config = dict(
    bias='none',
    tie_word_embeddings=False,
    lr_head=0.00385,
    max_grad_norm=2.0,
)
MLP neurons of a small language model. Each row is named by its layer, matrix (up: input weights) and neuron, and shows model dimensions 80-207. Each number is 128 + 32 x the weight over its row's rms, rounded and kept within 0 to 255. Numbers have three digits each.
Before each neuron's rows, "fires on" lists the tokens most often at its 100 highest values on Wikipedia text that the model never trained on.

fires on: " L", " C", " B", " S", " A"
L8.up624:139144168104155151129100151135106127164136116104177128144145065101122115148141139128115115145098117162183137033124164173108106115095091132121120161141095138124096102167117160090064170090129090109118080133117121136140130100105091084112146138084171133079139113156174177126109093155104097133120145106182127138105195159117115158154152101051190105174112153070128166190125160147144099116150

fires on: ",", " ", "1", "8", "0", "2"
L8.up944:117212143134094088088033160139119127165112125111147143114088098171123141087022142126090146133152216085146127138123150152123082088133142075145184104140136162132116151123104169121092166105127123135173133108161132120121122132145124056139130150117135077180134151166110088157190169146169146083181112146160165115131127080163105110103133112190126172104140183158109195116111103135094067100125

fires on: "l", " s", " ", "7", "9", "8"
L6.up776:150090109111195144167125048084121130156073168108141171130134108078158145154174125097088138084166139108130122188119204098126106172199154092111097131187136146168141147101150203120140109122086071104116121130162135111144133165146174127094131144163206101204155083105116061126128144109152167080090172141129173084129152072161076054075167141112136127126106110120134115173135132121091070167127

fires on: ":", "s", "in", ".", "est", "e"
L5.up851:119127121069091123112149138114074171135116136132147117099115153144163168074112083123147189136135220132166147159116149166083097019139129114160114133119164036137143104073102169130157133167154120108148174130118176100145138169148174118138145092118155093138104181131145154091149104170135070151157196100153189106128172108189070134143122157151147095091159124144126152173167123124173139170112

fires on: "ou", "on", "al", "p", "f", "b"
L7.up140:128090166086083135093106166126075100102128133124088069174146084150100113104089129130085180180139147110108123106114068063147108151118101148116181147149116046120149153168170117091148106085128086153037126114112123144109208151150117152115181096086111074197087122094110112093106164110137116113091120147122072098149154150109156139172113096078116183097127155169184141129069097152097142140139

fires on: "=", "g", " is", "he", "p"
L7.up26:146112141146112132158042184166126118072147118100167092099139094193094085105141108140092113162111132086163048069149167145132142105123125096128143153150118130116126114148148075122104123126136162167120118119129109171123141109138134095160135130143141090156139189151148185132162165057151129129178107085174153084184172102096151093155102075156121158129143133100093099138162127181107130100226

fires on: "l", "f", "g", "n", "el"
L5.up615:083129151135112123110101123103148114102147116116170091147065144145149115079100113127115128124143163120130175147137167116093138092144191136115172130092165103153179176189100120136125086130155109164089118152111152179156130155106082127158129195138143137105120123142057125120159188159118101133109115132104162100088095055156151106095070173130126110112151176121130126131155123130088116185139

fires on: "igh", "m", "ver", "im", "ac", "et"
L6.up498:116113135151141170176118182165182123086137102093061089146132089073179104117114133135132128208107108200142119077156143110188117165142185166168179149109103115149144097105115110097130138154145175070124087169168155088117182128079178137109078183142118075171159147138137146080140154202125093133136122147085127075163133149127089110119127081146113140113143148079149156135144120124087097060118

fires on: "ed", "u", "v"
L9.up234:081081135093127085109145127131140137125135118143098132157153133085130141081157065107107110174088134097082096139113063087111171128080123091141147131159148183173153138133144174105139110079112123139110190114127108106159164120149154114131146163166222131125135152091129134126115012100158121155135141128180109135126141113122179136149180183128118058107092133156169146056117074152133133174169

fires on: ".", "7", "0", "8", "3"
L6.up867:080092061116123113133092107117156137207149135147138134150079147110150100133174124128074109175113135106156125142133125154105137134222108114084173111158160192134123110149115151136088124162102103123167202203121128095145129169135135099163082097094119111199142110141128109147159158113164090087091158126115132110109122125079098097137093147149139173193142091101166166142142139132133110140131

fires on: "it", "ic", "c", "at", "ou"
L9.up365:113186147154129159159135160160126144173084165177128165150153161059131073071133108064158115132074118187119170122073139130183146217157101108123093109131144065125117109123142039100106081120111144101132100150162142157127179163147162134081107199093192121171114115153078163131104107144149129139168097125107118166151175122188118069119160071145106140128107102110182149157117194104096085160160

fires on: "t", "op", "it", "ing", "b", "ist"
L6.up561:155058150102167188120184131128090175112164133093110156086128090120115134117167072162102160092171128141081077074112120104124167140110142141134147090182099097118106118167175127112126149152087140114111156164186147170139097079151186141112172170097123078129221139088116158133123159138086111049127178124113177148126089095172218142091123142148136104126085135135113178114164175115142104112122

fires on: "A", "s", "ess", "om", " b", "es"
L9.up788:137089153089140130126111104132119121124102157116116156171088119110126114173151062196162161180113120060125116130146144142106115068153137116079176137164187152134122151128119109106132134090097151115163077140149167138142125141138172157129150132115138071114166102097185058134125146131114095095177152150109074119086165113207156110115109112110110123153151123149117120149179093164149080113185

fires on: "en", "l", "h", "n", "i", "m"
L6.up231:093149140136091154183106085114156122040131191081126160125117155158163137047165130150070154098197094129152075102142168143136160105179089160089103166096143127150167105107074176105103099095162114141133113178139115108158113187071117113119156188199177129219132152140109103107150108062146109078043108083156227162142088146132120053134162173119142113176152140113146115117093089113099107059124

fires on: "t", "o", "ing", "id", "s"
L5.up214:183105137087133151140132156164142138163100176139129126151095109158174069146089117103123127164156134083114115107142125141066176171174126153158201118186063178184126062122133154110090152045089157152109138144127129100146131134132142172105182181053114098113089122177143167094182102105128154185158143108112164157118155150107125114107192107141123095132150166106107082148163164117142096147128

fires on: "ent", "u", "an", "ing", "d", "et"
L8.up224:145094119147104135127119182135119177170125137143157131186096109102117142082139132131083104121128117093078102136153082147065131110078111160188166063143108121132104155118151130097141125103179141101123153122169106106120044129160136166114121082056156140144145102114112114072129073087137080149169119148167178135084116170150087100136177131140128092139029114147178133171093135096106133161195

fires on: "i", "am", "o", "n", "um", "on"
L5.up52:118090155123127141121147137062151183130120178122086129164167089120116166112146168118122065176056136128111102150105095117121057168139126187145071145119123160108051153173081134124183110071127110108084068123120122132070140149138155146069100107139061074097072157135179146106147145086127147142156105150161153135168122127155091115151201138128157103136113107158115121098158128138140136119157

fires on: "h", "w", "l"
L5.up297:092163084101094100118053195093137166178098255069222151091099136143145126163169093065149165086095138159162116123095105113116200150114123102078090105126142153153125134080127130194141111142182121120117124134112178127121111149102127182128153129065173135156171121165112168100144081135122113112129117086075141127126153137105129170092082160129127115145148136085110132103130146183193123107154

fires on: "it", "h", "y", "v"
L9.up680:117182111134179150194173153178096096114119139104123138148123113112144092088157164128106134175161153128096105137138099128116182133050086104086077136066114147090087168118108135143117095170196129094131091129137120184129085182128153177106144104115173162106089160127109143111160161117075107146116138118080035143200065111094092107132146058121091139099139147142126158135091110143120110138135

fires on: "0", "ot", "5", "4", "in", "E"
L8.up531:104168143185115131076098081082095120137178120147140138097148190111105147060125165106114175158121140085074168157102169201176152125098121149134134168067139108137132147142234137181135095133119154134119130201112098091165133058155127128121129183103165115163085130075104157141109108140113119141150130105217105140163119101126102134095077094154126129122138121080134156151129141086105131180134

fires on: "b", "p", "pp", "y", "g"
L9.up209:144140127109156060098144137138130068103145151096142136148097175149033148183085063078145077154155186077121112158115127113149179161111128120134161092163183069166164116161082065145057187173062115127143149130143112178131104156144087140142043134111136145114210193158141140149081098102142047104116146166099108122185169068170056107141116134148170145140163117114164101139146109144144152146193

fires on: "t", "j", "it", "as", "k", "h"
L7.up816:156095097129106131118159210134109117127101146083108179097133186138119129128159089112071112116102122167165142116170084243153116144104082132160095139062090119148120148095107138153126153100166123148233178060079141147103087119127155135132121108122109107140125132112156175094159153138118070168203122121109154104115098132147115179100154098121107150129132105110116176134075159103058102172114

fires on: "s", "k", "es", "l", "e", "n"
L5.up697:139170125113110051102094121072083148129122154138150134099118158098095092057200084106132182179092125137165100120123099096083126077099149163113121114131132149099106135152152133093083132145106168148132139136183139146186149134168091114107182158151173080083112104115174102142143134127075069095131117110122121100132124086156113136154140134112160110113152142105105093205128128110116098159189

fires on: "s", "es", "in", "am", "us", "on"
L7.up245:153083135136114092115148121118094072154121101097086122145185157153152154171134125112072106110092151165178124152181092097015175112172188158156132067129111091152119122141191105142130133170147098122125123153180185101070135140161108112115178093119067107102097099150128136118135091131124092094126130126078124116128163129139114107100173144106147110118193137091155103140099153148060146119117

fires on: "s", "al", "n", "ar", "ed"
L6.up402:108173127184134075099154134092145133066103164160065116187132117101131122123056127105164153070125127154184189153141152121137143165123176162135149071177130124112090109157114134163143091159160135047141110156134086144137093165118114133146134129111120078143096112145088150145136098157174157162122088126093175155096173145042141152117126112060142183152123163172198114092107077106155128215117

fires on: "t", "m", "y", "ro", "n"
L5.up623:016125128142157116170104114098123165067101184137127126154130159119083145127121145056105133132190139139078146118094110096133131118133119099123155107069142141154125057164098135149099156118119099082113041122121093108155115140059123088143130151125175117132158110189116201102149115157199127108112176173155181194105086119135117113142134136127134106121172088130157165165123118152101128128148

fires on: "ir", "il", "in", "n", "ud"
L8.up667:140138080114182189090148126129042117095151108128147111088129107132129108137074173112097151120081111143160127134060154089138160154124114188204166136148117094143093168114147151163135088106088112142171166102168175141118139165120067058094167131103160122117136091143167101060127178117129118062101100110111106081145142174168115160170139161131110110132124081178097098136078117111124125112139

fires on: "{", "\n", "ap", "}", "ip", "it"
L8.up437:132138210139117130124072155126163157141176105176181110131105151159166154102181082150205187110098116087093097081085118099093084142109127160162115109048175129084188153156132116153131053148153167121073121120176135146156191117124133098081147146162097168099058146119123122125150085116148129110169117167120123090094116104128097040101123123098122167072127135099129066126113167109156171041145

fires on: "il", "l", "x", "t", "e", "n"
L5.up221:126097035142123141069143099105208084114115135111161169139117109146165105109126087184117130128075118059101058134154138159142110089114108131103136121105139102131060132131110176093145118147151115105150141168112090151105190168154134173107085165090175133142169065097166115074111185136114175076135152157154146095167052084140086151149181127161140145139135118150129097117181154136128131143103

fires on: "n", "w", "m", "i", "us", "l"
L7.up619:123139174101141097139060149156192089146098156118102134119129074118185167115100093099147110081136173151135071094189179132139116126096110159168083128125134173155123157146111167137112094137095064119114113091171100137156170148088100123091147182177106121146139142103160169090208076053152078128134173089157107111069170145139166066117128170143157142144201103170174166198049131072131151109157

fires on: "m", "ent", "al", "ill", "he"
L6.up576:101122142102175139103146159107187148142095081014166100142149088153122116037110117106087145137145140110176186125157178083177117087107153120089172168145176139124096205114114183089103088167110106148202168193132165094100151161110138127189145174122142096131069117044140117110102132110144109186040114160113155094085141115152167167162133122160159136117070130164154155141139121079130115165104

fires on: "u", "r", "p", "ol", " by", "en"
L7.up133:146145184126138201076142142067111156095129123152135102155150149119151150137118190132066147181142095119158170162108095114088150146171141107150164100115117165188091124133134149123114094120173129144141137113109096130176121135159114164153173146104152137139226077152083166087120123112098136169166120093180149151138227116136121170172117104148140143177177129151101196157108119125128112135127

fires on: "ra", "in", "ad", "so", "ir", "ro"
L9.up274:051135163129110113084143147168075132147136122127130147119091107101093108165104149129136158113077091169104052130136150082153108097143130097134169092163147091142041124159101103148088087120106148112108156080174127111121172173130129148113109156136237100145122101160140129116127157194154119110101124107162136148123168134109180187170122122122109108147113102098034159152090085102125176164169

fires on: "er", "is", "v", "h", "ect"
L7.up711:134115109159136141119085179137086179121162146170143025131109095099135139149123101101196131098118158093104070120087121133123139123075074071124133097133091141082123203145100099070111151075150086177135220133162144163140157131146131152164152142171149110148149142115171190115101068122147068124143123110113102180133135107109136045100111100132131153152170141097160114144126134131139062147117

fires on: "u", "s", "ig", "ist", "ab", "al"
L6.up362:168159153108133143082071149107188090163158164157138095125099162056135143111101083158146144128114104121134133169106136151180123128129174116131134122131127079123179080111176133148108073154142117134105152115074183127102095184123212077145102220128055167124128132062135083134146112090118135101117142122116132098135114077138109085166182154111125156122135115131141145122139173158087146112131

fires on: "s", "p", "w", "ing"
L6.up617:106080114147138143144124121122157118143139120124085101118126133153208090104130120066112108181164139143150101081170152134149125121133189161127103150104189082174144111086148110141112105044122124135130108107133132184169152114114153070141109203166172132166077142115141090089125131081158101083126199048105143114125144120185144164154112141176159143095162112135194122175084067131117128101143

fires on: "ain", "ord", "t", "igh", "l", "ly"
L6.up271:074141093141088099087131141121154096092117160106143137100072072141138131123103146150115108148110116145112066099200163137148126127151149133144246117138045119147069142087108121124114084116098126088137105147084125180198123127111105170132110105094127119154120121106194139057152178115081122100135145095190159107080082104144120156098187085072101101126109074134120099114053133128091172177106

fires on: "g", "k", " |", "l", "t", "ig"
L9.up35:148104135078125099140118183097086108180122140167169086147085181093113062106097152142137158166151144132112126103155131152126148118155122176097142096141162139176147074138149158122149112180096130177096107130168116109174157135096088128130101129136120083176164060114115155154130159147098120151159087070085193148107123092092145132086165112124171159164113135102139109180068100110116143161192

fires on: "it", "t", "ct", "r"
L5.up608:163124147103073123135114155090120102078107096108094102113184142145090114122121100136113127111134170186108147098077115159073134125167097150132102145156061097142138108083119157085136154214194161168139187115141127086134152135168154110176185124070139116130170183101111157124141146156089111062159136140146167119105132101124108128063101126170163098135159106099113166102096182149129148117128

fires on: "ed", "on", "e", "ain", "it", "and"
L5.up21:129134110142117107132117076146148149024090145200127142121128110095103133167143123127066126163111131139082074150113158046211178149125180168168130134139128172154135065074097151166108132217136094148088109147153143119097139121126116112147115101162109130165127134113088158160157140139158163193158118144059085108139123102152143111118108081172146110139162171105101119102100125134164074151074

fires on: "o", "l", "it", "ie", "c", "e"
L6.up313:138168130083102050170151096133103214119103115195147158143081140135147150122164162149104131122127133128149162163148144040118167115134159103129152089141123139136161099133172139140168143143187137145123176161125088158106118082073122124164150096119121117115176198089136138164176142135102178137117117143085154109140102102125147116135028084131136189099161121119159096137102147127130142077140

fires on: "l", " a", "ar", " al", "r", " s"
L8.up575:141146094094139082206146191117122174156144140133120181131103136105120103134165124166149166092163111063131087143146133108102171109185121134141089095108106149134113159106117161118209117162146105148086116174121163093140126081085119167071157103167185100093140098112161100118099131180071136090094133130161176122108120092181038148115108108098187126098137136125127061173049167147101108084190

fires on: "1", " ", "or", "if", " l", "h"
L8.up605:159159189105159159144127127151179115155122131117170063081108118087083126111182149147144189164141103108125127108173098110100165139121121076107185138136149128138125103185082157154176095109084150157122108070076113071136151140091204119082118094092149052156125120107178139162097157167121089093133075175127104076107116104123142140173137133063148150124093095125132140136172110113115169154146

fires on: "w", "p", "l", "oun"
L5.up324:119122081138098138150064150154194115098089145119190088145159180136178117091137096161125124055059157090161153115128148093125175162163064090108161146092147123145135118180131085103110086161112071089101140130118085098155100137107138142140102074096106113065149119134091106083131081151132109173160134115103163178134111180136140145151127157150107117159113126070164124084104219211223109138147

fires on: "-", "id", " ", "at", "nd", "er"
L7.up598:095157126104103158156117083160089147167093150123126141129148124111085143161181075079101166094139156135132163135117124079082213125121191096109151151090118131165138104112120115105126138112131141020199148095107147114094151204124166131100118157140085150103142121095096139058087156083148132079125158115149096187118127108102081065103115171109149153104144160177106133164092151144114133139120

fires on: "s", " as", " a", "\n\n", "or"
L6.up929:172054086181161164150108089105074154092091158146191102082183116172099098077161181156098111138099123175103080165123087156138086106167131107153063141140126131127095086148146153107093173131151091178089142112174142135116155087152130124121180215142130140100137075155142083156159082152097111152109138107117085145133173106114127147142152139129162155158083144097097122157078142175171065140188

fires on: "as", "h", "ad", "g", "y"
L5.up1004:142157175171164170157156158147165184131159112093197101091098126102161131132138170118129063134102126130096121131166200112196117096013088128092153204115141150102133112147091185152161150121087125138110112159110121170136132175161166160117104081164140151170114066113077101085117151074100151170134133145120113091127125061143077119123123088149152161140155126134148157148123068108098123127174

fires on: "it", " S", "ly", "f", "as", "is"
L7.up281:151148051082203135146106155155130101187111094109112106078102174166144137184151142088124150119110100153132135130100151170167157107135132092118103114050130147088103157134117214139114093144176146117203182167174078157098125122125138168147131123134138128120113102158163139082130123132114123132121228108128083107130120145130155148159115127055092111173159148121200101123078158075115167174078

fires on: "i", "at", "c", "o", "re"
L6.up232:112124123125116126158140159169191186199128170155116161118162171130144114103149118072081103142088166182115060135103098111111080147168158143144132095100105123155162181165104108090145113125138136113145133168151037131144163160114163151067128096087053167149108095177133141178115080139112123163104121125108170143118150115159091097107117146120115131101103161097120087137131077131076099141165

fires on: "re", "0", "l", "ur", "en", "g"
L5.up846:131117151137104156070058159149165132095149133073174117160125155146153145166160107070070144094069170083119190120134112083120080118120172110123156079112138151190174109128125086190110155161165128139164118089087111142119153134152089124109107157159104166112132155081093148077109132088160149105089076071102122128112119137107097108140135186159130107116122110114162159119149115115107084171173

fires on: "n", "ed", "ated", "ow"
L9.up474:122146101079153077110122132156088094090128153169143161141169094136172107083092106056105126127148093124149118122090168098157111090148126145125179161130155160143149167156065148151179103127084036114161175126122168119160125135097079177106107126155121106141141190170180134131116101122120136136088134060070127187153110217147148137120138141139092090105121133130234141100087107147085119084133

fires on: "o", "i", "le", "am"
L8.up124:104091100102138109089107179133133160147149144178128106105142078085137156103106185164123144134074170108093180147160118081109180127160144139179148164085128179123082119109161153109156125100130119115121075117123176101063139151134103159094077137101112114161101098099140150126191137139087101154118142143121110206136095117120071125119120134092194176134121125178081173167076126105141159084168

fires on: "i", "4", "3", "N", "ate", "in"
L7.up911:101159145141120139095084157060125091160146125090152154154095129109155101166099103150126172139142181135089098111109141131158148155089123096152209148129140107125056173158128142118181156060121173122131176133153067161122089131209121159105192099138178057238112164069114127132147155133117108110111126116191106121115134119125057159140115076166135161121109102140103135122160144055188173196133

fires on: "ed", "ing", "es", "s", "ers"
L8.up268:142109156069144136141139177156148129161108102103052100121161155137153151162133132084144090152097138097126099157123108085150120101116147154142167120165178111174079085131128162081192138162144119173198148164123129155197194118141155140097141143088131140151158081119120116131068115095170083108112188119119098134146116085131176157153161147139121045166109119146180080106074172122125151138114

fires on: "n", "v", "ig", "op", "im"
L5.up537:120091150092152114181159180104130155116168195085131105147109117177098120145133041094126143155135175114095119073161097136104172132152068103135090173102106125130158094101150112110164130124118115089140132090166178153177164124043116141081140123151118133112126133109121152069112069140110117118118104111159119117108132122077147041119190180160133133126061127083127169133134103160091108165195

fires on: "ers", "ent", "an", "s", "ation", "er"
L8.up449:117114095140086083203173138106131118148108111099108158155124144136164155093124172153105165052178099114199106132174112083079076171142103128131129057164158107168142100115118119144151122158183156122137135129121143111126107128101117153078103120143170153145109189099155127098048147101149121138148223112129149138086142099111138168115142123116110131147166131136137145180089152132129133125116

fires on: "en", "an", "ed", "s", "n", "e"
L7.up768:128078111126146132083105056171078119154137079127138119173153189105161128097098169099204118177126151171117123135100194110113106103160140168154188150158114144088087124156128163164137133113090074133120113065116079120191112110142145155094129192136083127127112131140134145117102142117100163158069137066091170142124112127115169164085085157116095162142146133115103106124095083139136152116093

fires on: "l", " pl", "g", "ed", "t"
L9.up483:146084088114117056163139146156184112109142135123134104120120218137138169186134105140161144163175125115076084154118075063131197119134118151145103136145141158124162172144155143172129089128100094151172178125076113140115154128064144129149113121134225120165175139154127142065160035069119133062087152080089154082154160115081141158130153144128104111152093070097134154161075098131104140130144

fires on: "es", "le", "e", "ge", "s"
L9.up317:115137133120109122119121122095090197190102098132127068132110170153137143109132124113079120133097093095124152188122170136123059118135156129165115137112141072132130156122133151068097091098148086138103109125193107118172102131124149115114172117100145098205096169173151093060133131123150139165181137122091139069135097137098085148114128115163108128063067154151128128206145128106153157052119

fires on: "b", " pl", ":", "e", " de", " pro"
L7.up688:141154159146154114111176217066133124120120127174144153136148093123100151107119143125069148109128160149122108191184159097181119164122103108121162115126168118172143148106159150117156127125125053160103095127146175085166166133100131207107133168132072153128065074126117121078143059119080118148133176127113095147109146123080123076123130101159106176113145105131083152143141105160079133110158

fires on: "s", "os", "er", "ass", "ap", "p"
L5.up329:148102160131126105114123125141139096122145149043129093128163155131147156115134078076075181153106131118176119130163149105104155131138156132149138174060124130059070126151171138146100105136172121078143150144093152128059130055111186184120175120154142112132122113096195128083123146104110120118126139139172115133144139115135142096201104137082154192107091137173097103143130098117111146135157

fires on: ".", "\"", "or", " ", "ver", "ol"
L8.up796:087122137107162149150062136138066121154137190108125110167119121125152091148132154154098173149113124149155158154156109155106184137136136051098100078145131140176077128129129157119129096194098147112113071095122075067170168101106119122096101102104102155113116169158205141129107134150109122069160087121182127145098175111138123163084138111074123187179107131112085138139168196169188138166174

fires on: "s", "es", "an", "or", "ro"
L8.up196:132147126127117166191134108179091088113141125142180147142151112169094113090133181145169123141114150153099110125110093123130119091139060119182190094133131110164099170158130084145130125108124112166080119146124145083149151116160102140135152170082074145137164164122180128180114143139094029127138109152088080085127096079150102075144132111096165134139043148104160127151117142100109137167151

fires on: "ain", "z", "ch", "f", "ce", "ay"
L6.up63:091120084061089107117099152111124142131137077090169180111136170125091142093178133135101099170018141139115135165134173150079088160164128136149199082122143100141082087138140146048072127114142118145129182137161144089165077086127134107111121093132148131177189178151134160146129105145092124112085139146186078127151096120184086081130051086150086106131116155093112135225084146131156081100110

fires on: "ing", "p", "s", "en", "o", "ag"
L6.up502:155101192116130201054093140124130189089114067123113130109095175168123184112099165110106140126119096131144114184133122094139142163152113139134146128117157167142111059054148144135070168165127193162153115093134117113086119131154090143112209111089123136097164126190136163091136110126104085106175127106157098085137174160147198162143122094131127152145117143138110150138108110102163118112195

fires on: "g", "it", "re", "al", "am", "at"
L5.up581:135164174114141220158112144126163106055128145116124125128112142157145146108161153098107149144099087102173099105086079087085095172130140070138111077161122121157063122137104062080093136176233103146115134146120118167150119167137128106108105151178155139166133187133116132134102127143120108155078087128143149094081130122159116118210182130135148145097114133052152115069179138094086138120149

fires on: "s", "t", "l", "p", "w"
L7.up65:146158113124190104139086153180088085125095171173069107117094121154121103162084127128150136128187131068157059150084150107139088106141129118115174060178121165148128114089121119136097150123081104070167166196202113071126092117127067145065153102156152099156069071122090166120154106087163072094139168059127101134155138149153128134170161145140083116141175162126080139119089150135183100101158

fires on: "s", "ok", "o", "1", "in", "f"
L7.up991:078097105093172106148147091138109115121137113101138120151118171141137065151143163155159137163099093159133124138096166100047154161177194170146143104134166121178093083166174136116148139146128114151140056149111154174103086194176139163067105077156142133104196095146110188073190161149154049078168095117146143084126170055147137157090142146112073125135135130087154102161044144129170075105173

fires on: "ed", "t", "s", "es"
L6.up237:087121196107130079179123077159156158130128142164111087180145151153191103124156118097117140186120098151082134146136119131104093185134132086191099108123199129116144157110123105168181109098145123155150130163162158095121145118148141097177135110113214103150145100119122163101105059082114100196167169241116096115146103132125115115108146133125126146111106121102120179142046162134122193149114

fires on: "h", "p", "re", "b", "er"
L7.up741:120090167128126160069114131158115107180141146059074053109174127111118162125107124103090143125118153125181102199141174125113181139061056136113183102144122141128112151143169119063097142130112079137086163121143069128115076126138100143087161078157164129163202170130152135107099123108106075103103114114155108161190161072139150090149087078094115135182088143132178109124137154142183141173155

fires on: "o", "ro", "on", "r", "in", "b"
L6.up871:146100167124139133106103123107185072115090124088117131146126116138091117050136122134108106109162120138138174166172077075126148059165177147149087064121160174122171159108181159133139136121132116125189121168131143114129149179131074097153086120109096154148123141089142135102117149145145138171138168132095105120199134120127183084113133125123137129082164092087111106127145102067093167132147

fires on: "l", "k", "p", " r", ":", "ir"
L5.up959:118153137172087143152115113104150157145104132075145114108176139104099179054190120173211095211097153081142156157136117081085175110146083178143139117103139105115091103123146098135162156101094122118128119154192171136140155087116113083123117117060180148145164107110116115110111156172072134140171132138133101113155124040109129096097184154153174127134162096156138077173108098121087145112126

fires on: ":", "s", "l", "e", "ing", "le"
L5.up6:149130123137138136104164173132173092132095170151118100100089124169164141131128170107112142105105105150105128148124122189137126098119101064144084119092146096148182093110136152138102108118112155112082113135196145158137068165167175198115078148089114154100053082168124126100232108107115147095167171039082147158129160108122096092116126074098158106169141086141103103095169124141147117124155

fires on: "s", " ", "al", "ers", "ost", " l"
L7.up1007:124132138135164118163072130163147084105105133154160073104076146087191117093167133165106069151173114169140150134166108087172088179138176097138144164113111099134144163146120183118104200163134135070123131129036158121131168138099212134104127161124080111130147121085110140101109099114125113120126160119117136124084190173098113152209184163118166183165098156082171137107117141117117117169150

fires on: "al", "an", "ent", "ov", "n"
L8.up87:168143171147116087120116199035107186101131159112127122131098123136151119086099179120121114136092126130118161176133128141160064192151142131178140137175207120114109133133098132155156120166063141085135149148140191153097132187144146148110139227112162165101125146149107101129115124156191152171124149111123221116052158126121159159109123175128121192079092132166142143104111101132115132144158

fires on: "he", "p", "y", "s"
L6.up866:101166114136137147093137133199103138112106092102163148096159120162164112089199094121044092120049165148141102069194095115124179067126134127131096146126084149135091093123103116120164106109090081114197167174143087154129124124156065123160151150094141181137140097129160127082156108109175115145135149089196106066106175122119158152178053067094141126164138103136122123131131084114111175136124

fires on: "n", "ic", "h", "b", "ri", "i"
L6.up57:130153090114120153082167150143102145150119084088117131158153168117088201177161079131170089148122161174190105160132147124116147093098111127106129128120140099171162135117162150140108156166105145052038137129128107157099109090158103192129173113111115182153163167178130149137116093100090137187029188166136118141137134074135095095145118094142111114206100138118098109131144123112135125140158

fires on: "re", "p", "oc", "f", "s", "us"
L9.up392:064018103097132131097155104154155157172167108145150144081113096138172175098150107152119069155112156107110178152119192083060150186051102124147159123148149114142079118147162132099149102170151117123132211082160140169055125162178143101103180101123110102088141121077175125101134094150106124180114145058081079090127103091125144148132091173096109092110092168173191130146106158138184128181192

fires on: "an", "gh", "em", "ation", "le", "ue"
L5.up1013:179153136121104129125109102139085142203090124105098155149153121093099132122099127095146126105132130200116066083098084164107098109129145133052096081114140161132162107122125124136153131189130129133183136122099138169161110137107152193144106182119112115140059165110136086137120113106166130125153179088108152138094083127134112124121155139118113081135139200144115139132088138097153132145167

fires on: "o", "a", "p", "i"
L7.up905:139086094077115115138044163107132167110116131141112165157099133108170107142212158137084092159080231086133118118113141093112194133138123118136151162120108132103181097088120152149113092114111089112186101140168142157087169158105131113139074151132132157193103095186186108150163130149113091109157133098141154113079103060159144181101123111120135137074118132134108107127086075110147141106156